Weights of a small transformer language model: MLP 512 SwiGLU, a variant of Muon for these matrices.
MLP neurons of a small language model. Each row is named by its layer, matrix (gate and up: input weights) and neuron, and shows model dimensions 32-127. Each number is 128 + 24 x the weight over its row's rms, rounded and kept within 0 to 255. A neuron's up and down rows have the sign that makes its largest values positive.
After each neuron's rows, "fires on" lists the tokens most often at its 100 highest values on Wikipedia text that the model never trained on.

L3.gate435 [141 153  77 112  86 134 117 145 159 178 129 150 140 140 130 119 143 147 106 161 151 103 153 160 113 121 110 153 129 127  99 130 144 113  93 121  73 157 160 162 133 112 106 105 126 141 149  95 160 153 131 107 132 144 128 117 134 136 164 140 135 123 107 135 137  95 128 153 127 171  68 141 129 113 114 131 137 154 145 116 113 155 121 143 142 162 103 157  90 116 127 126  99  88 116 138]
L3.up435 [131 146 125 106 109 137 121 138 122 164 151 151 148 105 153 178 147 126  86 130 109 187 155  82 147  89  97 115 111 120 119 139  83 112  79  63  71 122 171  79 114 152 111 101 100 140 164 120 117 135 133 148 126 150 160 165 169 139 162 103 115 100 135 148 123 171 134 127 162  88 120 127 135 154 132 111 130 128 132 109 120 148 114 101 154 135 113 121 133 142 154 118 131 117 105 135]
fires on: "s", "and", "at", "-", "ak", "-s"

L3.gate369 [111 167 114 100 105 116 140 123 116 112 101 160 139 121 143 168 102  99  65  91 142 121 127 132 166 154 158 104 134 111 108  93 124 111 132 100 141 107 132 109 124  99 110 107 147 126 147 172 152 117 161 145 113 146 104 106 171 106  96 128 140 144 118 114  81 123 132 116 120  98 175  93 152 129 150 108 107 179 125 125 120 119 144 174 129  93  72 139 151 107 144 147 120 109 176 166]
L3.up369 [108 129 120 136 121 105 149 112 121 149 130 142 149 166 111 136 108 146  89 139 147 138 116 135 121 133 120 151  83 153 151 149 173 122 124 115 127 149 123  93 107 122 149 126 151 113 143 100 164 119 142 144 169 178  86 147 100 119  95 135 106 118 139 142 106 159 100 150 129  92 159 133 122 129 118 121 154 125 149 104 118 181 126 122 107 127 115  73 163  85 127 110 136 105 131 160]
fires on: " |", " /", "°N", ";", "off"

L3.gate430 [135 149  89 146 149 106 119 176 139  85 105 116 108 130 101  90 114 145  86 131 109 108  92  92 134 128  80 130 128  71 123 165 113 152 102  96 131  74 109 109 163 137 169 135 126 116 105 104 128 113 121 108 116 128 157 149 102  99  90 128 139 143 115 110 160 125 101 126 185 138 111  90 116  86 144 147 130 137 161 115 119 150  89  71 154 139 145 145 140 128 127 151 106 167 115 134]
L3.up430 [121 131 146 144 169  98 113 113 159  96 118  96  95 133  98  78 103 102 146 151  98 136 141  85 103 158  98 144 131 135 166 127 153 142 165 166 137 110 115 151 152 143 105 117  91 120  85 121 126 144 141 141  88  99 127 178 156 112 127 160  91 123 130 119 101 119 135 128 133 116 111 147 112 137  96  97 159 136 114 137 102 130 163 149 133 129 131 134 156 144 133 140 144 181 135 134]
fires on: " El", "ad", " el", "ak", "us"

L3.gate285 [107 131 153 100 136 136 114 139  86 141 148 179 131 145 145 184 143 163 125 167 134 168 118 148 149 158 125 129 131 161 127 115  95 139 137 151 122 145 133 166 137  92 126 130 160 185 131 141 137 107 124 140 126  59 171 135 159 139 125  90 152 146 146  77 111  98 144 114 116 141 107 136 102 121 122 113 117 133 157 146 137 151 118  96 102 135 166 122 130 114 106 144  70 130 112 141]
L3.up285 [102 101 143 152 100 120 136 111 118 129 132 185  86 155 157 139 125 142 127 141 108 136 109 126 163 138 122 123  90 135  90 119 145 142 132 183 141 130 144 111 137 170 146 134 118 140 112 121 177 126 120 147 131 132 118 144 162 177 111 121 134 100 139 104 165 134 119 170 150 167 126 125 175 127 143 134 123 139 124 121 112 134 121 138 109 105 102 179 133 118 137 158 126 133  90 136]
fires on: " to", "F", "to", "ap", "or", "and"

L3.gate233 [106 101 115 137 121 136 131 149 132  84 132 118 139 150  94 112 140 186 144  94 158 146 132 130 116 170 136 119 137  82 145 122 127 103  97 118 124 109  74 133 159 104 135 104 141 152 129 156 148  83 145  84 167 131 153 155 112 113 154  96  98 120 147 127  79 131 170 167 134 101 130 105 111 185 121 128 177 141 183 165 111 128  95 124 154 168 133 124 146 115  82 119 113 107 166 135]
L3.up233 [133  91 121  87 126 131  89 112 170 134 122 138 143 110 147 131 107 142 149 111 133 124 137 152 170 140 156 132 140 157 131 157  95 152  72 152 111 174 140 139 146 102 129  91 147 142  93 153 113 131 136 110 111 117 122 162 151 114 121  90 121 112  61 151 138 104 135 133 158 117 104 117 122 115 140 128  92 127 143 112 139  81 156 104 128  85 147  78 121 159 188 142  89 161 101 135]
fires on: "if", "L", "-f", "-p", "-t"

L3.gate490 [ 71 142 137 116 124 111 154  75 142  79 119 132 134  87 165 101 119 109 114 126 123 132 108 114 103 140 104 132 138 182 117 115 115 135 111 109 122 150 127 116 114 125  97 150 144 133 138 132 145 163 133 117 127 125 112 142 108  88 138 117 143 150 142 111 174 126  99 131 114  69 127 155 125 157  89 133  94  98 145 100 145 119 132 154 107  89 121 154 116  97 108  99 151 132 167 105]
L3.up490 [ 53 141 142 164 101 132 131 150 155 147 133 115 109 160 123 135 165 109 161 119 135 127 141 122  98 148 129 100 143  97 146 118 136 121 158 141  96 162 121 134 154 143 129 113 126 146  96 121 100 142  89 118 171 115 117 152 117  73 112 160 142 100 114  79 113  88 121 149 167  94 146 159 159 146  86 102 128 120 185 133  99 121 126 122 148  97 129  94 139 141 157 141 136 137 124 157]
fires on: " before", " after", " by", " until", " when"

L3.gate32 [166 130 134 179 118 146 145 144 168 180 142  87 115 145  84 102 145 130 126  83 140 110 124 112 119 150 169  81 137 117 124 158 135 106 139 120 116 123 109  99 104 112 141 131 128 143 113  94 163  81 120 126 136 138 119 136 159  97 136 116  80 124 145 123 136 131  97 152 134 116  91  88 129 151  92 141 101 109 156 143  85 116 146 167 101 118 135 139 147 152 145 123  90 101 151 127]
L3.up32 [123  95 126 136 159 122 115 103 133 126 110  78 123 124 143 115 151 138 109 129 125 122 152 115  97 104 130 106 108 159 151 141 142 145 118  98 121 122 155 138  90 135 158 105 136 115 155 138 125 108 115 133 114 163 122 145 144 103 150 123 109 107 135 147 155  72 118 136 147 141 111 109 130 110 109 140 140 164  85 114 106 188 136 142 103 122 153 130 135  67 119 141 143  96 109 162]
fires on: " and", " was", ",", " as", " were"

L3.gate289 [115 114 144 105 136 157  65 123 156 127 119 108 123 101 170 108 100 111 137 177 121 130 139 105 107 121 135 139 135 188  74 134 119 138 114 124 152 120 106 111 141  72 155 144 133 106 103 109 137 135 155 100 138 143 142 139 104  94 115 105 169 124  97 134 145 132  98 135 107 110 161 107 117 121 110  68 130 123 102 103 151 146 157 138 146 137 128 160 112 145 158 161 108 111 180 130]
L3.up289 [156 146 149 125 150 119 112 116 105 169 143 144  95 122 131  79 135 120 130 152 134 137 136 149 143 125 162 116 123 134 137 130 142  91 105 108 139  83 161 155 106 167 136 106 105 136 151 102 165 103 162 152 154 160 161 130 168  91 142 115 147 144 133  72 143  96 129  92 153 101 119 159  85 145 149 162  99 145 107 132 111  81 130 134 118 124 137 144 152 142  75 141  93  91 150 144]
fires on: "w", "le", "pe", "-s", "se", " se"

L3.gate108 [107 159 147 187 166 124 151 183  95 163 100 145 130 152 114 115 105 137 105 144 136  86 153 101 131 134 116 140 147 133 155 122  99 121  99 123 111 187 108 111 150 158 125 155 122 140 153 137 179 120 102 121 120 152 145 132 138 112 148 153 144 131 125 141 170 104 134 111 142 104 144 102  91 143 171 137 157  98 159  91 118 125  98 156  95 121 108 142 142 105 121 160 166 148 112  99]
L3.up108 [138 122 134 121  87 114 140  70 143 123 121 116 123 156  70 126 118  87 126 102 162 102  94  95 142 146 124 142 120 142 120 148 176 158 164 127 152 125 110 126 145 142 159 148 155 158 164 125 152 116 144 101 105 154 106 134 122  96 128 111 129 147  96 145 172 144 111 170 138 141 128 111 125 124 102 134 137 107 178 131 145 154 125 149 129 121 126 102 114 112 124 106 145  95 145 146]
fires on: "m", "ph", "am", "ig"

L3.gate74 [155 157 143 104 129 155 178 102 121 151 132  70 144 135 112 111 169 163 136  86 118 147 133 108 129 156 117 121 171 148  91  87 142 102 117 117 155 148 169 120  91 133 132 130 138 167 117 102  98 130 140 148 161 124  93 142 140  94  87  93  93 133 188 131 147 147 127  97  97 135 146  94 121 133 110  94 148 122 115 135 156 113  84 102 109  89 145 118  81  97 117  99 148 133 167 151]
L3.up74 [120 144 129 127  94 136 116 162 155 155 141 129 117 140 137 124 134 157 185 146 146 113 134 158 145 124  90 105 106 154 154 146 113 115 120 145 155 143 124 146 172 148 138 112 151 114 121 118 178 111 155 133 177 143 150 110 133 178  78 152  98 129 109 155 140 129 131 144 155 114 122 121 113 142 157 142 105  98  84 172 153 126 121 176 120 130 127 146 112  87  85 189 140  74  80 126]
fires on: "c", "n", "w", "ing", "s", "m"

L3.gate465 [149 165 146 105 158 129 128 147 129 143  93 120 101 179 121 122 133 137 117  76 110 147  95 126 137 153 143 127 115 110  96 131 193 117 140 128 179 188 119  84 141  96  94 143 163 130 123 193 144 126 169 109 133 139 104  76 150 146 109 109 104 116 162 150 125 112 149 105  93 171 117 131 149 133 170 131 145 133 118  99 117 114 165 132 165  80 137  97 135 145 134 151  93 166 115 132]
L3.up465 [122 125 128 132 144 103 176 169 134 114 108 124 133  86  52 160 115 133 137 171  93 127 133 156 137 102 157 117 150 126 138 116 169 140 101  97 130 144 150 137 115 127  92  95 107 161 114 144 139 100 109 173 129 124 138 148  99 123 132 123 134 121 144  97 135 173 131 130 174 141 136  99 110 120 115 172 113 172 167 158 144 114 158 114 158 131 113 150 151 111 104 124 111  99 139 131]
fires on: "in", " Total", " present", " Location", " bel"

L3.gate211 [ 95 107 123 130 133 118 121 144 166 130 156 153 151  99 154 154 113 129 145 105 133 146 125 132 135 160 127 131 114 197 102 130 133 119 194 144 126 104 106 109  94  85 122  67 154 111 117 117 103 121 120 194 144  95  83 137 111 127 121 154 161 116  97 151 120 125 175  99 105  99 124 124 157 127  94 116 137 106 144 139 188 108 109 123 137 129 161 149 130 134  74 121  81 125 110 100]
L3.up211 [117 105 146 115  72 157 106 122 107 152 166 149 126 142 123 116 141 132 137 109 121 133 108 144 115 138 107 129 113 173 146 112 117  95 161 115 125 116 147 109 149 161 144 139 133 136  90 127  86 110 141 163 158 102 141 128  84 145 161 155 157 107  62 150 164 121 105 154 147 150 121 129 151  83 122 120 114 101 132  96 128 122 157 103 124 138 107 163 116 103 115  79 168 123  88 130]
fires on: " of", " to"

L3.gate365 [167  89 109 128 126 127 144 107 139 104 146 156  98 143 158 164 167 122 129 165 119 105 131  85 139 185 141 124 126 109 165 120 196 192 148 127 159 123 148 113 130 157  93 145 133 147 100 164 107 114 178  78 157 127 100 111 119 116  88 122 105 130 121 169 143  95 129 117 119 158 124 136 114 115 119 114 119 141 144 103  68 137 103 165 115 123 118 128 153 153 146 105 107  89 143 144]
L3.up365 [151 102 129 108 141 106 110 137 128 136 136 146 144 145  95 146 165  77 124 153  75 118 129  86 195 145 144 127 154 159 124 148 175 104 129 109 124 113 145 161 120  63 135 137 122 137 129 195 152 130 140 163 107 146  99 116 130 148 164 129 126 154 183 123 143 123 128 125 107 164 108 164 119 159 120 142 120 114 112 118 149 126 127 136 124 119 128 116 165 100 115 135 120 119 124 133]
fires on: "im", "ast", " app", "ect", " App", "arm"

L3.gate42 [151 107 109 150 112 110 165 140 102 113 107 152  98 132 128 121 142 133 128 109 113  80 121 109 102  89 140 138  66 111 139 138 127 127 119 192 131 142 115 126 138 116 193 103 165 130 125  94 124 145 118 122  89 113 161 122 103 169 132 127 146 119 125 176 120 104 141 153 116 136 112 130 123 105  80 111 169 153 113 125 146 127 124 137  96 124 154 147  88 169 129 130 186 121 129 126]
L3.up42 [ 75 101 129 129 168  89 114 122  96 110 154 138 141 153  92 159 100 142 114 136  85 141 123 107 119 131 136 113 142 137 146 142  84 144  90 164 144 102 109  85 137 103 122 114 118 130 126 111 134 127 149 129 146 143 118 140 129 122 106 141 119 144 104 102 125  70 100 105 106 147 113 131 106 127 102 121 153 140 102  95 141 124 134 109 104 107  97 127  97 111 107  97 138 101 108 148]
fires on: "est", " en", "ey", "ine", "and"

L3.gate428 [144 129 135 121  98 129 148 124 134 148 150 150 105 164 104 157 102 119  99 135 147 162 153 106 117 125 136 114 140 131 145 128 124 132 121 192  96 119 147  97 107 137 143 141  95 141  91 116 121 103  65 123 143 144 142 128 145 149 156 121  82  84 153 104 143 123  84 122 142 146 148 111 139 106  97  76 143 113 117 138 134 160 134  88 134 144 152 113 140 146 170 124 128 166 141 175]
L3.up428 [113 103 141  94 128 101 141 134  89 170 110 103 126 105 166  89 112 152 163 124 115 164 178 162 101 184 147 178 108 143 119  91 132 141 111 139 114 119 136 134  91 120 141 149 137 137 139 144 141 144  99 172 157 138 130 117 120 165 116  82  93 175 166 127 138 171 167  98 147 136 126 184 123  94 110 106 150 131 142 142 154 150 154 149 127 120 114 102 154 109  94 122 114 127 136 148]
fires on: " acc", " disc", " det", " Mass"